config.toml
num_hidden_layers = 14
hidden_size = 224
num_attention_heads = 4
num_key_value_heads = 4
head_dim = 64
intermediate_size = 896
vocab_size = 2000
hidden_act = "geglu"
norm = "layernorm"
norm_place = "pre"
norm_eps = 1e-05
positions = "learned"
qk_norm = false
attn_scale = 0.125
bias = "none"
tie_word_embeddings = true
parallel_block = false
init = "uniform"
init_std_qkv = 0.0334
init_std_o = 0.0
init_std_up = 0.0334
init_std_down = 0.0
optimizer = "muon_variant"
learning_rate = 0.0118
lr_mult_qkv = 0.4
lr_mult_o = 2.0
beta1 = 0.93
lr_head = 0.011
max_grad_norm = 2.0
warmup_steps = 200
schedule = "cos"
final_lr_fraction = 0.0
batch_tokens = 65536
max_seq_len = 512
doc_mask = false
train_tokens = 602200000
max_steps = 9189
dataset = "wikipedia_en"
MLP neurons of a small language model. Each row is named by its layer, matrix (gate and up: input weights) and neuron, and shows model dimensions 80-175. Each number is 128 + 32 x the weight over its row's rms, rounded and kept within 0 to 255. Numbers have three digits each. A neuron's up and down rows have the sign that makes its largest values positive.
After each neuron's rows, "fires in" lists the words (lower case) most often at its 100 highest values on Wikipedia text that the model never trained on.

L10.gate307:108116146095115158132113133108108115120135129173091157155140153157109132132155120105161111097146162096163133125162135146158130162127112135108195101074107117109062179146191137099126116039138130144145120101145150119136180138142128123115110138105190134155124172142140104096125222184199110128
L10.up307:170131131144126128159143118089082151168093154161125146125168060189165106078179106119132171140033120082127153102089102121162130121171094103134143114127125172064166114131136103155121126111084108134146153172168154124137186122157115092137109108127099121084076097126127165136111111150168151110
fires in: "with", "and"

L4.gate365:118137164170111087131057134092098124093105129100130166098173078130113158118091095111108151168128186115123097148078104069102131132141126086116108092143136112100159133100201127110115146136149082173147116157155106094126139144089144133156143143127119147081174164149100172103068167125166113160
L4.up365:094166115111080091167114170169095139074135161181080162121113090113117147137122105076170101116129085081125132136159105092179088085100130139132138114057112194142118185214179145094088081110161150155051124162144138122151118077102151086130123193093102118114116111156129152150191109144109156122
fires in: "not", "notable", "notes", "noted"

L2.gate524:163172129109090147173168170173162143185094142096080152114141142142145103156119138164110144125188134150122090146121152134119131145159091093185123133162072137143146106169134139036139177187147127183125095173159166173178106158148154177129151112140149087178133108090118173154143117150091091139
L2.up524:155126134105121116127183146158043085069115099067073128112149156187079125142088118115137096133125147148113103157138161160125147077174093123092114147147094194126171079139155089113096181174093157154161124123152119146127083125148082111107137085078191105151125122095126071093107135106156133110
fires in: "their", "his", "will", "death"

L11.gate752:183144132118101083130179133121146116106132100114168109115165084141047123148185186131098141150135044112158113166101106134115091177182131101183119116173118103155179130117161078098195128128109156172137129099154166084126149188169104109128116141129147117118159144135123200053119179116137095122
L11.up752:134145151085056147115122132089108111095066093209148132111137148173085164148114124107204084092121109168082099154062126175039138144153182091127133137108130150135154141110149127175133134165167092102160132023112175126206128096129138117061059149142134131078133138147119124117089188132150132140
fires in: "from", "of", "on"

L4.gate420:054166115073157198086125156131072134127135145127158127211132123132161135083114116166151164093154146172147182159134074074146132140102077128143084122107126175126111154149156115158135149114099144088203103120142136155164163138114138153154114120118134103052109117047172096127112141082121135154
L4.up420:118180144105137130098105174114058136165123065124137140158172143117159152116141160122140196101112118101114138188128144071183090084096092106116123138148115172084113184148152093127136175128111109065188129155142124109076135194118101031123154113103193170127160111059103081144135094187152090160
fires in: "and", "for"

L11.gate221:108158153115095049101136160137100148123137149106112124128168109166101110101156148104125145142110121123170075089097152100163158131101104151117136137186074132047112149152150142147147099119141122135100103109157156111120175165171077080173101095130143130089138050113106128111117107156078178192
L11.up221:164147080132129120109182121157109089153114123146139139134160166143129143085139103128109145180133119069138123075119129104118144139093101118121129096149103147094168116141193176149125205182132123105156136092135132119170148178179110124125104094136139118109163159129174174110160116189164135112
fires in: "for", "forces", "foreign"

L4.gate206:103199133103110104083094135099143109139134149135130099160155102144107150141112142127150157095109115065044108133089145117133065122140137131171111147111117146105137178085118125092150109135145176109077140105070191121112170093124157145145096158194118103116130122174101067104108138180156069156
L4.up206:103136157094082139094055175109163151084130131148136124172105039129135097152138137118132131145114115162137072090116124166177141097122163133137076110109130145155086130149082142093112102120080096192145137120081163102128165127146173080086094159125131119148160156137077117134064076206110169151
fires in: "as", "under", "year", "hold", "where", "holds"

L6.gate468:143117094123108182094180138133108076153174152143095133140187068094146121127141132128045184058160103119130162157088156153079120096193145158074147124088116115162140125215118108121153161178085081114081130122171149154140139110107114123127116116104160078105124157087151114143086175104182112127
L6.up468:155174155003142170105137171146098120128046118146177139128162122119159154137160147133125165105098123153154173118094126154108168089142094120124077115125161135082152091136100129166154166113105095056132081086098146154108013160177145180124113145171062123160133092150117141134120154150146166218
fires in: "with", "without"

L10.gate30:139131094157107159126154153051129064138096123187137107100177075121131171123083136124129092124132161100109124201138155166119112154157100132151186164088102117142142163115143091172115111124087102112110069157177159138187132131126090134162133099111058138067126146088144153130159145134153146165
L10.up30:088100135109079146142125172135126118163081101173088100176056105078123104079188108113140165179047117083110073141140160147123136129205098103106142120123079136108156113158161118095159107164116137103117112162135103132115138068138161130110113102134130134115135101120168063081136147071115174158
fires in: "as", "after", "where", "than", "him"

L6.gate403:192122182174097114117092108184079126127165140145131111148201143080075161146114148087049120101118170141153129100126184150134116088093186095085163101105107100148137131164116110115151107142165060148105137111132151132135194191107144121105127111103144115110133092093112112170140135120103178169
L6.up403:165139161125072117123149130086123129145134101119178154116174121082103122141102117128107068167115164137135142134137080169138092132141106090110133167078126137148121161159158140116128156085155119091097133189149088096149159093186136107128142129129144107113153093136095139147169184092104200123
fires in: "to", "phase", "lawyer", "enemy", "semi"

L5.gate60:189137120068191167107107162144111152160139096142188108140138065166105086103112124107086149128112139086074095076163114181159155172161153153124125137100127069116136146126161106153074143145153156155166153103107124103091117059110104112159112140113152154116154102132141129096163072108139098101
L5.up60:176168152050165132135165149127081079129115086094129078100164173147106138156076129143112120154133154084198138161137136136115113193155139122135149074198174104150098131122130169170138132130107169113058078135139073138124127025156073133143101159139145095119098149143130118054162167170148146109
fires in: "of", "band", "land", "border", "borderline", "poland"

L4.gate493:192184106137111132106145197128166203145133142142142146153089118095085136094191186141159173128147090136106086108079134135074041124143096182158092121081190127144186109168085110127109113115133166122115084165118123153151117129099143111139176083130117175112118062066107130099132117220150135111
L4.up493:138136127152151134138175161182175090094142093130156127117171119130059201144170129139117109152173122123092156104126115168103042096160115133128100090122110117158110156180101111121142138113103167132100113192113113170148052139120141110111198074090108109060171082165110155158156140132111108124
fires in: "s"

L11.gate579:153119101100102137135166107120166115085074138178100158108139070120147109108139141120168088104097149139172120167204102110129136114148160144135118173134083099116125117202157097116181142123136175120030122158127136080135166171149062154168142181151096110161099120116056143111121092090098150098
L11.up579:111168163129132120160129090153179217121161110107147153123158136110107108112145071161126115116184086106145114110136148167111128169069093154141080134156105162183114063097078129132104148149136148151186124155182106127116121104132090203078124196080141108182110138094119150167097060092111186066
fires in: "her", "she", "a"

L6.gate50:131139189079092177117111087062100150142171086134118213179044158098103126151169160080124127135090132116116112110124162101174124127106129097091131156132089083142131161139166159134212167094088094119160098079127158084097139150149104112110198125117108084110073109159205192154154138162149150145
L6.up50:182154156155093150099158079098109180128181119153149136111131123121061153091132170087129132175155144204134171142128123166165101128102154112062156133149118116079167187066127088109120086076172131123103074087104160113088142086082140177120158126153094132166128124083155200129115141178157151073
fires in: "for", "of", "based", "risk"

L11.gate867:106181100085136099129101144170090126132150091114127133095142121174073171111185063112124140170121143152098079107158160141120099078125181176061062125193129132056116083170153126200195117187152175097116106119149187119103135106104088126133102135131137108090108164086131115105141076092110175138
L11.up867:117068165136177126149074130101127060161128162143102092143085110136165116083166112128097155094101078126074096056084092138072111108125130126102123120136130136149129173139170101128123132108127111167179092081188112072150173125132161082150125155116132173169161135115104132140104140092170141163
fires in: "after", "for", "in", "forces", "force", "foreign"

L2.gate410:120145123116084117109120138166171134174231144095154106083095170148146118131134146194156130144090184107148128114091135171127096105134073089149143121179130142018125141065091167135120168101117068077165103152120124163144076093111106061175118140152113134103177129129145136151078156139132108185
L2.up410:109139119116106134103121149080107085104201199129126102101116096143138124146130149151130172127092139097091162088056104198127123098114163097132226096155120114091196122093140161125131194113144152114171160123154069074146119121126104099176120121140098146137167194087148143119156114133163140177
fires in: "for", "representing", "made", "finished", "total"

L6.gate716:128120099131170138187174147107141118164144099149099136102128142091143136096115143150105094119119078152098166108162084164159160129119096158149087172123111122140138105174215146087104105106099151167155114111147113139182093144098154178131112170126108077086092127129144074115134150134109109142
L6.up716:100066117139146197133078106093122177168148077165129124105164155114113139149096124123151119115138149139119126117106085127225123061151130154101129146032092127112143185155158113151149121139154099124140103120098165154124165070144128137096123145158072115118159215112139154129202146087156100134
fires in: "during", "secretary", "half", "secret", "second"

L2.gate462:167120161104062094178151103091105062113157143112075156111116116126119147189099139163118126162101166132152158121148066131138116123132162085068078114073180122183111134148125118111145055081170149123100159158104169178173153149121195152092093083171175149168131118155156102082176155090164124141
L2.up462:165153189124095129150087103091128119118164139103116195140119143158109104142110129171129116143148149149113129163142112178123086114200141156092116149127128134163147115119168122115109088133131142173102151167093179178120135118140176171094145092129138112169146075100114085125185142132149125132
fires in: "are", "is", "its", "gang", "changes", "changed"

L5.gate290:054141102114115127132129151113156159168069130143133092174121116156147141115151151139059126100128139145142124072154175130155112167165120136156128141096102126107123152134122117156116108137130109154128177160149112113174155131175150130083099067164103139045061049167179175125146123133141159130
L5.up290:104197148151112089100153145125095083156141128142204122078125145143113107102119096129056106157070100168132092111119067086175086119057113149142155088192138121191182208084080120137063126134185161131132152104107099113113155146103124205090081148161146104114099120211111105126119156130143176101
fires in: "united", "national", "south", "north"

L3.gate503:106123120053146130091162154154151101164160070127130148126157127134082115114123133110098128170080137085140118138132176123150104114080135088156125123120146123146097123146182098106169147091127110110165158121109072161121127133100126181145125104088107125105121190090079165127143141124141119140
L3.up503:123184083092060097107161086183150090125107123135120162108131188131080146118112152163117083201077105105183168089163156098078104106074132100073098150117155141167121171098175162119143174083158158105118099124096155168179142103090114199147082111118089110157033157135136174152117110083118140135
fires in: "them", "him", "succeeded", "preceded", "followed", "forces"

L11.gate272:113136128126087089166179118112176108086082067132152152193114147157118135114216188090168104126134117149132100174168126136115103161096110117137135081107147120161126130187168119180124152125057098123038127156139124167168139145086128107099097122102049098175105097121115102117094107117091086114
L11.up272:183099134130127077161174061166156112109185130092110096137069168121145132137153168183142151071111143135108111173139167166169128188162116115095116172137146093123134155135111115183131103159142063112165148173088122132132148097143164102104159156159127081110162054133127126133106132095139147107
fires in: "as"

L10.gate551:172147120119167126114174150083077135067148126092096172078125117123115125168091177125058150147158136199219126147110143081131159140128133154151125134127082119120107098108099111128153142086106083072112110095189143147087083155144117123157114146104119143109103120034126161106185145153108126104
L10.up551:113072104160124156129111104125201117118128198144163137143143137130131182135152120094156143147170081110075171125123129197108132119136185133077117080084164100124097088119121168125144148116119100094157156099074210124086141143137082145156122067125159128087088138124136074151132186159151134093
fires in: "on"

L11.gate74:154104140077112046145148135125072074067077138175177100114080152033103144155163141133121132132102103163074100116077128118108163150131135133154128078088121133137113142103151152114135180190136159149152117140175137147084097195173078110156122103136167100161081136116132174129100103127144140104
L11.up74:123159149160081118095138125148157139136175146081124157106141160092185134151150113110141131218128129036119153106126160132118131138098159061157129147112121053129163143150077166141126106153093140127168157232089129151157138055179130083107125150170172102064128176042140158163133107119131130143
fires in: "the", "his", "s"

L6.gate731:129157102097100076154067119081076126111190121196155107143147143177080143093112149093087105147136135149092099177085131111094137106089176150081114158104186153112153143154140115091115089171169112119126156134101162176187092131098147179094119154080120089120147145172117161140110133128190109098
L6.up731:164126121160108077138137119164099138122144133129118165145111122163132143154052119072157153079077125113105123142160136165156174108080100134132156201088131158179148098117177186181130169143111116117145095153153143166169129095082112167102117191121086093132132157137126165160130085118122166088
fires in: "not", "details", "available", "detailed", "notes", "noted"

L11.gate631:062120147113132127140123114084114107132136133111106095123111131109146095153088080157117150191112143107104127091099127086119214147104072185151114088162137111085137138126169150080093115176167088088168111126094061079147139193161155098151094144150176148165074169132129185094086214144085126145
L11.up631:189162150163154129104097125051192119169086129145107151122142119074100132076112112106101143139140178080117096144070083153103114107171202114176072114181089120148112145204138141078121146117074123161119156136165134086072181132130142129134127103064078127139133124126100158161095094169126144107
fires in: "released", "died", "won", "held", "received", "sold"

L11.gate404:147112147151093093093114161185127167135090130115112142118130141078121182122198128183094133124127070166120113111154198153146144113108117110160175150082080148161194159129058160089146111128122170121148114150148149123153157148198142137135098130085124123158094111117065143123094197147118099156
L11.up404:136133088147112122158120154168194069143148085063136158111168140102072175170092094126117148074132205125110180124147150094142066135104063071135142202128103078182125077173116161145128128116165166153164124178159080145161134126120096135119119141139133135145148091026142159159129128076109147165
fires in: "s", "her", "his"

L2.gate865:097210151208146138136100164132103133136160096116181073180091119110177074152081131174075144138116108103149070103137100135143141166129110114149148143089111125135112182107106112140112117129121130166132164122126130137123127149170146156166104147066154144101167126116166112191144155073196089102
L2.up865:121137166250156123121097164177124181146122144088136133179099141118118105110105147175117146131142149101077085093117061100122131138110117085173105113171099158139121151159100142145136133105134090063153121133173073128131126115185204168110145094103129145062071128169128148129179094093142165113
fires in: "and", "united", "served", "national", "or", "to"

L3.gate136:156067137106074142136123169164182123130144122117087089118100069101171118124153144136127131179138191117085156146118119148126122155130184162099146133125121167090137103162170119137116169116139104102143105091123155172110108092034082124189137112093109110142124093118143155169124112143108146162
L3.up136:138115122115138081132206179101114110100115079099087088098097078075098122109188149081154091172140148101159145168149082128131121110096144109102131117155109108079127115102199178093176182124142069140092096065104139142127172214087097135182107131162121132116156141111098145117174084151107164116
fires in: "music", "management", "musician", "protagonist", "manager", "fragments"

L6.gate871:191134085169164112134157078118096116120129052186137119161147080199130085163164116101162112145047133093114112116064136138162091095080126117122107127064116144162072122150155153123124097154162104198188147132140192141124127088105136105057084127093156163112139134109102137174129165088141073178
L6.up871:141116149132135143175081148128134089122139077168090134113073103153094122112174133081125134150171191137098111112122122133113175120144108118118125096136133180170141145158053125167155181126102083146100071133119188132137105164077086131145153142108128168160105090124091103074113097121179114116
fires in: "all", "australian", "russian", "indonesia", "russia", "allowing"

L6.gate783:103085138098114146112138133169148144141158102079126161141231099159145155111125154097170136162168120152084129129146163072102062110100145134113078075122142157120139109137139106120189107162124104152126095147154103087125131144129138136149095186135135132192083199060123168150132109153078097060
L6.up783:177113119117130120132157093131148141094141199074136152139167136142111155195191119091167107100147121099156150110159063083080144133126151155131097076116094124037148070097104147122092079168221127130091149117160153159129131126123145054117096120157110138126153142129105156105141105120094129107
fires in: "album", "released", "special", "release", "between", "albums"

L2.gate286:120166151149125125073130117126139134153163170154136188114148150177081131140093112105082105144117141067113135122168149072109127128125133129089113085143133135208146095192130144155188129179094129152148067119148121147085144085106125157143116133144110127173013182146088133103126132106137072136
L2.up286:083090147119156118117167164067149102115131140111101149149105112158109117103092111191124113135143089099135126130080186119122136111105077112087128134120055159137146137178132120167189158157082159160043074106106179124119147128143141118090121061087098143158073194141116127094159159128165133162
fires in: "him", "them", "himself"

L2.gate201:133117068065137105097136124111142148121108128141166127121169040155122138125130148144053181155111101136131159152102084141111100119109111142125124116184174139136071095151178071129107119095182161126116108103129131115170155162100128125149097174170167164148105085121133137081127099081093171097
L2.up201:088170085086106141090084049073121122130144190171102155112111151135099126146186123185137131161112127123066107192198106179122090123076091179115172103167139139112123143139141104106134165118132129121073066101108150083093115156124108122133087119182139116110088096179072141108129169116089173123
fires in: "after", "when", "where"

L10.gate711:096170131133128114108089091146110175128145179205121185167113164153080110165133083080116135164127155143130057132160158116109102085147146105076116122160110127155110152115096131127166147146134100113156121166151098168155110139103170135063091163140169153132154117110118177056116149082120100106
L10.up711:117045177113093166179127151154153121108103133118124164088112068145166172162076042156120088138133159153158172164198156060182123113150153196047167108106162138108099126118147096129138155165157125122123126126137122108089110162163100122128116132131182230122112087118083083121170116105110070151
fires in: "to", "his", "him", "s"

L5.gate395:158085163146121158095166059172133108125107105159095078141118089124065115098085084133129078189119138113134132150096086118097097122117163139109200130164149080140109204114154107185157111145126158120107132102080138110164095126129096024069126127167150133125180156124108154098124167068151122157
L5.up395:093175121098157136157122106107106146112119138110153103112117136116126147075159125137080127135104094142160140106166122113105157104158097192130145146195117148096141141095066139124127121124103104163156126122152114094143140133143153132150096070128114164110065111128171109114123093195090066130
fires in: "later", "since", "january", "late", "until", "early"

L2.gate296:124097136063087133143133104161146152102124135093084145065138214137129148105144123158094125172117182135160137101142204122185161162117103139182098174141125185142093087098145171120114134087127118092162115196098145126092103119114167117074111125131172143193157079119102174078088161145134133078
L2.up296:108126069136113116137149152127159104119106133171100180090089148126091123157180140103162145072107095118094161130183140122150173176130122138133194087131098131192062124102152209135117107178139139117169116114123134145113094134098115099121088143132162158120114068160188115145117172096124175091
fires in: "her", "even", "evidence", "is", "out"

L10.gate488:079096111076138122133150203166155134121131090153192109154178081136124124142139130159134128127139148121138119086097188152154138139124149088146178092154073217110110126162131163151137093136163117077092148115152120168119080123165194172134092102116121103120122159116111131121090162146105119116
L10.up488:117111151139068127142164176103184075121146100162135114173134121137111110129157122118144177156100155083110104166157157109146115139103132160103113142104156124130173136181101128171123156135130141046128070178095087127097084105177130162061081096121134090124094060133118127144154202093135088133
fires in: "as", "asked"

L6.gate455:091138134132066149128178101081092082141105148101096139077103095158163145117114120159113093132197174066169161143179100167113184085087177139148094118123142134106184100121193112112161146081093094072176024122153166120164107136133141092166127171143094104079099191157111096157117180131149135137
L6.up455:157096154163126085159103054190115212125123101138167150135142111134104156136122142164144115135132136106138110134152115157048071112159154154100127111171115176136151087063123094135091172144149146130151140131075111126123146133191114139136109092138173171153140198088113131107123230137096070181
fires in: "his", "her", "upper", "their"

L2.gate685:133159106118110107152140147133075105172137145136124091148066121088078149124159137172160117135134130123217209123091113110079089102112126175112145125084127157136075162101191120153103123125104155152188141102144158120094099167165141154178096086168138098111166178138156126125091080066141177168
L2.up685:162155160113101098164069148145098158115054153118139159126074105115124147147136156096147196133162094157112124122196109093101180126095102154128150111093114157148100083075144164138180159154124088127085121109132114035112129164187123118164094175110137094104105140112108135104087110179136112182
fires in: "s", "college", "order", "conference", "murder"

L10.gate345:175095137102122181085145148153135094093169178201189126108140105127044149112152138136104097109128098158163133213084188144145113143156178226090155085156110130112113124100157075116137138111111080150163113105224166137208152177122181117093064135065130121111142094081101121110145098151180135064
L10.up345:119098092127141172078079180091103128136089108161169054092159138194164090114182126151089124111148094174175132152162181196169100092189167148126132087131120142132119057107123124079130143122142135127099042085177173086088129126164120059144116152112158169122130092152076132149170159147200092128
fires in: "to", "while", "not", "before", "on"

L5.gate853:026111116144131095073125154094176129168100106120134048102116079138120156166153129134159130109119151095168150156094125121139053130157082099143168119167113129101124136055063117168124126157121095128125144063114111145102131088075113102136119150164118192085118116140146092122054137179196114129
L5.up853:090174097154111112156050086144104135176153130168138100146123149080172099103092114149099170095086174117160156191081120158170111118135146120069206134095170148165158065064124121111112165111108080139141134118164074126115151118158167095147147140182116155114078129190101069123060163136146190117
fires in: "professional", "college", "court", "tournament", "season", "professor"

L6.gate37:115118116165135120138140082151177165135154139096116158130137114164136194101164072068143129177128192109150161099107191126107127158138160147116133168124170120185134117115202105121104116124131109134142170116119129090142182109143072098114101115149109158078080180134125150134153083108163153093
L6.up37:141140157096168149118176092136160104134135140122114137105128111115096120162158193141134125110117151132101157126181121107091101159110193171100130108113127113164147110162108137113104143127116124087150136148139122103115125138175174120131124101117202160107136129092124159137161152125125060096
fires in: "of", "his", "western", "hospital", "their"

L4.gate857:104082069156112179103143164090142100209195130141156082111133139156138109124147123151148089085112128126115135178152073115126151123152087144154128122103088139087123179127087096095037141157095127137207103162098147201109110140145100088181150153138145127148109096081177089151111166168108121125
L4.up857:169160101103146132148103138098113155175117085086142190122148096182191137131115077130128085184113120132180138121168132171104218112128106100087093145103164146123158111097154107125130135106158048109114044164057092221119096038127075142168121126123109133120134152136119161087141126108100185131
fires in: "with", "zargus", "established", "created"

L6.gate572:122071094162103112134117145133114138109189124140153038117179141118127135092118178091112072156154157138131159142069089137130082156082177189125132075174106131097134125168129156113135057166120051102087143164140152114125162141145181146058138128169136127102146113177092078106144142114149075126
L6.up572:092136132117147144110118136105172087143157135182117107112099098127114106118139086111169164089092131097144130121158148113138145098083132162084159160107122098117155149103124053170071163119130126088123061093123099102144150106198156111120150105151118136072173144085113165077162122066143089100
fires in: "until", "before", "after", "since", "to", "during"

L3.gate32:085053145071097171105150135147087132134136117140184143119145125147152198151137121152093130114158090199086141152168117156150127083117109122113124149153169077147110154167143045098095191106102119104129070127134151115141157095127150119101142108108096120078140132190152106126082160128064152180
L3.up32:057081118080101174112085120159102122137166154182173185065149122185097157135100108194136182102135138143107121146163115197126163122151076116152124107150145108113143135159068111107175132133159127131122098130132153110108119144140115150138110118118133152074055109149153090130047153150055172160
fires in: "due", "after", "announced", "although"

L11.gate647:140163172110142131097061076123108117179166166127149197178110097120136166136135114138162149098126099131099098146158111156195097149183123161107103145031114038128079163093142134147158131115114124121140068105112180168159167151117106166081110117106163159092134139123129103118168142135082085131
L11.up647:155190097114064160149107150127117153152152136207109088163166127143147146118136126116100172138150092111126112132094174126125148120158156151121210127151124132092074172125089182097146109086108147116140042163133156124144135091101109140140080123106127138091128107134136135141101140121127124185
fires in: "as", "where", "at", "when"

L2.gate888:136082136160144114119135077171106132116159147185154172079090097162147118139114130157128132129091124102115141179115158104152094106148225108131136107136146124119192174163153109127141139137166126149133069158192102147057125135123151125154135093110168125105126138199110113195168103092109124104
L2.up888:101093175145105136110158160160098131120134133157125100160079117162108163091153101152115146092090111118109156159150104154070142151187120146078106154135140151197112168136169173125213116079110146091168107108173148196103144084095141138145097155186088128102171149141108178162140077112108153088
fires in: "however", "said", "death", "according", "because", "claimed"

L11.gate230:101134134138117121105117086120153098156122176139118128109150094125120154102125194079134106089107135210129123157128099087104113146105181142127172147194123142115087125109135114159115120150115143129154149098139126037112124151163156112106135143176146105098146175058098118133101198075078176080
L11.up230:152118124083092090120147110131188130119107106184130143137150145132111169120115177110102089149138133154121163093088150131091105177142111145166059099135105104131157133109148108059109149121140122122094071119117131097129122087186164168139151076163096106107122148114175118121196080148126107111
fires in: "to", "until", "since", "in", "of", "office"

L2.gate610:051178091178079122084200117158112052173178171175038161092157106091148145119161128146107155161173137095160170097108113147138129157106175163146081135173183084121083136173141152095164105099108117111051151048133143129161186143128104115107096172129121144174117084196145140137124149146079086123
L2.up610:101098131144178120110133134109127068116098139147077107116134135136118127139103120137135102108089040118124173144041138098131174169107145145137119173116094098185202121165218117135192122083143203093161111165113110124105105198165173167182099148103105103105168100146108119121145154127145182111
fires in: "him", "them", "her", "himself"

L4.gate296:104210110156174138167099131087096125145166093145172106095139094098122135153139143128069118116124137141122201166156158104105098135090132141075096118094153139108133062114119156082156102126151213078143109124168143099152137112115122156146209102159201096124055152155114105172144157138152155101
L4.up296:192102123127166148226086164110060215099132138137133130109213095138094124166137100100117130169089096134098158078129175087099092164075132118109102109080154143135103117120121170158123115088120185069194097113138132122183137159115068131130130123145177147106132100144117121111149147176144131071
fires in: "would", "to", "could", "can", "must"

L3.gate603:084135036184138123156119136134109220152161116145128087090077097096185148125158157151132138133125106118097129132174133101109093136171073139151099095111091098076078110140118154128088142124156135145168185131124163083141117088049173104167092195177119112103133183179121059107120133138136147186
L3.up603:121144067169209149165118112095149181131093105101167086122121072106132095129131094072168187136148139133122110175137141090127087102166055128122127127179140144072089139140121119107117117164122153085155109157123106174164129080152162104117112125151104144135155134153076089056107118162176126173
fires in: "tournament", "season", "event", "team", "place", "participants"

L3.gate771:157151148112139137172157179120117160104179132137127123060110062130100201093165113118159110092089128167127173143105112092046097129084157121111156123135099174149163142095154137055162158092089139158196088129173116088146114150093128187100155144149168105152110177209131131165183144085152121122
L3.up771:109116084132175133146096087107119108157181100164163132153174086156140167150156049135118140139112171138092100090117107135140096114125106108137212093130116134112126133088160141074149091084134137150191093176143159128181139074105071147137147083162145118122088118106104129140112138101137160079
fires in: "to", "could", "can", "take", "taking", "will"

L10.gate524:117078147136095126118189161102083094121179097125183031154138133138130137131141120146168137114064153170126120117097099143169159159108138170136196168213151174088099125108201118165101093149190093122120109122127137139137116144137089101103149145112070114116109186130103102084132148117150087075
L10.up524:068157139150111154089148103130103124092201087126106127082106127130161120125130117159109120185193131160138134148140116110189077183115084135118143097129096127156123158100124100109099144083146119099164130112182076137160092108118133050090186121136123130084147164137110111084126146072117109114
fires in: "to", "until", "from", "through", "between", "since"

L3.gate775:113157106065116132150107138091109078100150128165165150088089101138093124124148159155094186110128157089070143165128083142141096104121095148102153097092223151091042108152168132158121101177181151124151130125162126134153093162147128171134118169234160150084137126115104106158109170105151152150
L3.up775:115166073111152116132109174187096163154097109109043140127111115106165167140148141120065143144089136129134087120115127123140053173165077161141145137134112135072115123207112121141082132112143131124213110106135145109115132089119116145120139137133170181084167102106172141156104172099138112095
fires in: "after", "did", "following", "youth"

L10.gate531:174150114171143142138198095113126133169101131137135144108136104115151164204125105126153148138109159138113166170113118102154163170150085142123138156154127160126172087155092117054154076129189079156118129136187149156177134117124060115125112105167138129137119144049098130137099086146114126129
L10.up531:147093090128123167152116099169150201113146145134117172152127155122100089103100136153153119095130116101110129132117117121096137122172122172119169135122112174132148172142118171097189137156145101113112131158092090076131078131106027116089108106150142079136109119131094152140123121110144131159
fires in: "his", "its", "her", "their", "career"

L4.gate451:137114119107086158131140077125091150108137101085185144156129145132103101097129142108087160098133153119131169165127095117115127135079148147147163120145137102108123148094122135137141081135110116102149073148123122177125070119097101122103134083170121083111161187138129190087118130112120158113
L4.up451:217093103170176110123167119157101138122150148162153087169123190145079113081138141140136129136167121175145157143077098195058099140141165122125116137146182092125130126118136154129097161136096132162118086073137131146120104127124128057066122144139106102069100131109177110146081148076139150128
fires in: "in", "on", "there", "these", "at"

L6.gate853:103118133135167147119183159059096100111119068180144172077159088144158157171081126095131165176154138148113204199149102124190091149115150145136147100103135135136126096136168114142204158129115093156073138112094108123109132109051112140116048110153148120117182144072104157089144134101175116088
L6.up853:131129141138139159139165092133109097193145155150116121082163093089155130128138111124075158158107102158058103177147121109099125094146113193131136119062138199143149134109174100122087127101072070093168151128124148136120148096162161133157162114123136094139122214140162139125110112175155152093
fires in: "down", "on", "off", "cross", "border", "open"

L4.gate193:149141117168150125181124076136136101115185085096119121080125091133132153058113152135063126140071127076112150113120117138184096036068069126142076065114133163108194129121123092156137115162115100158192152160088107141183117129103156131140139146069196156065181115164086140144187109105080127083
L4.up193:120158096096149169214139127106102145135127151113127167190087144101150121172143082119108149102077151130157123139140094164111130104132163110129117153148149150168079095145069213127108079106104151209064142146133146143165132076116098130080157117099151091111045070121080147074104157169112093134
fires in: "australian", "russian", "european", "russia", "country"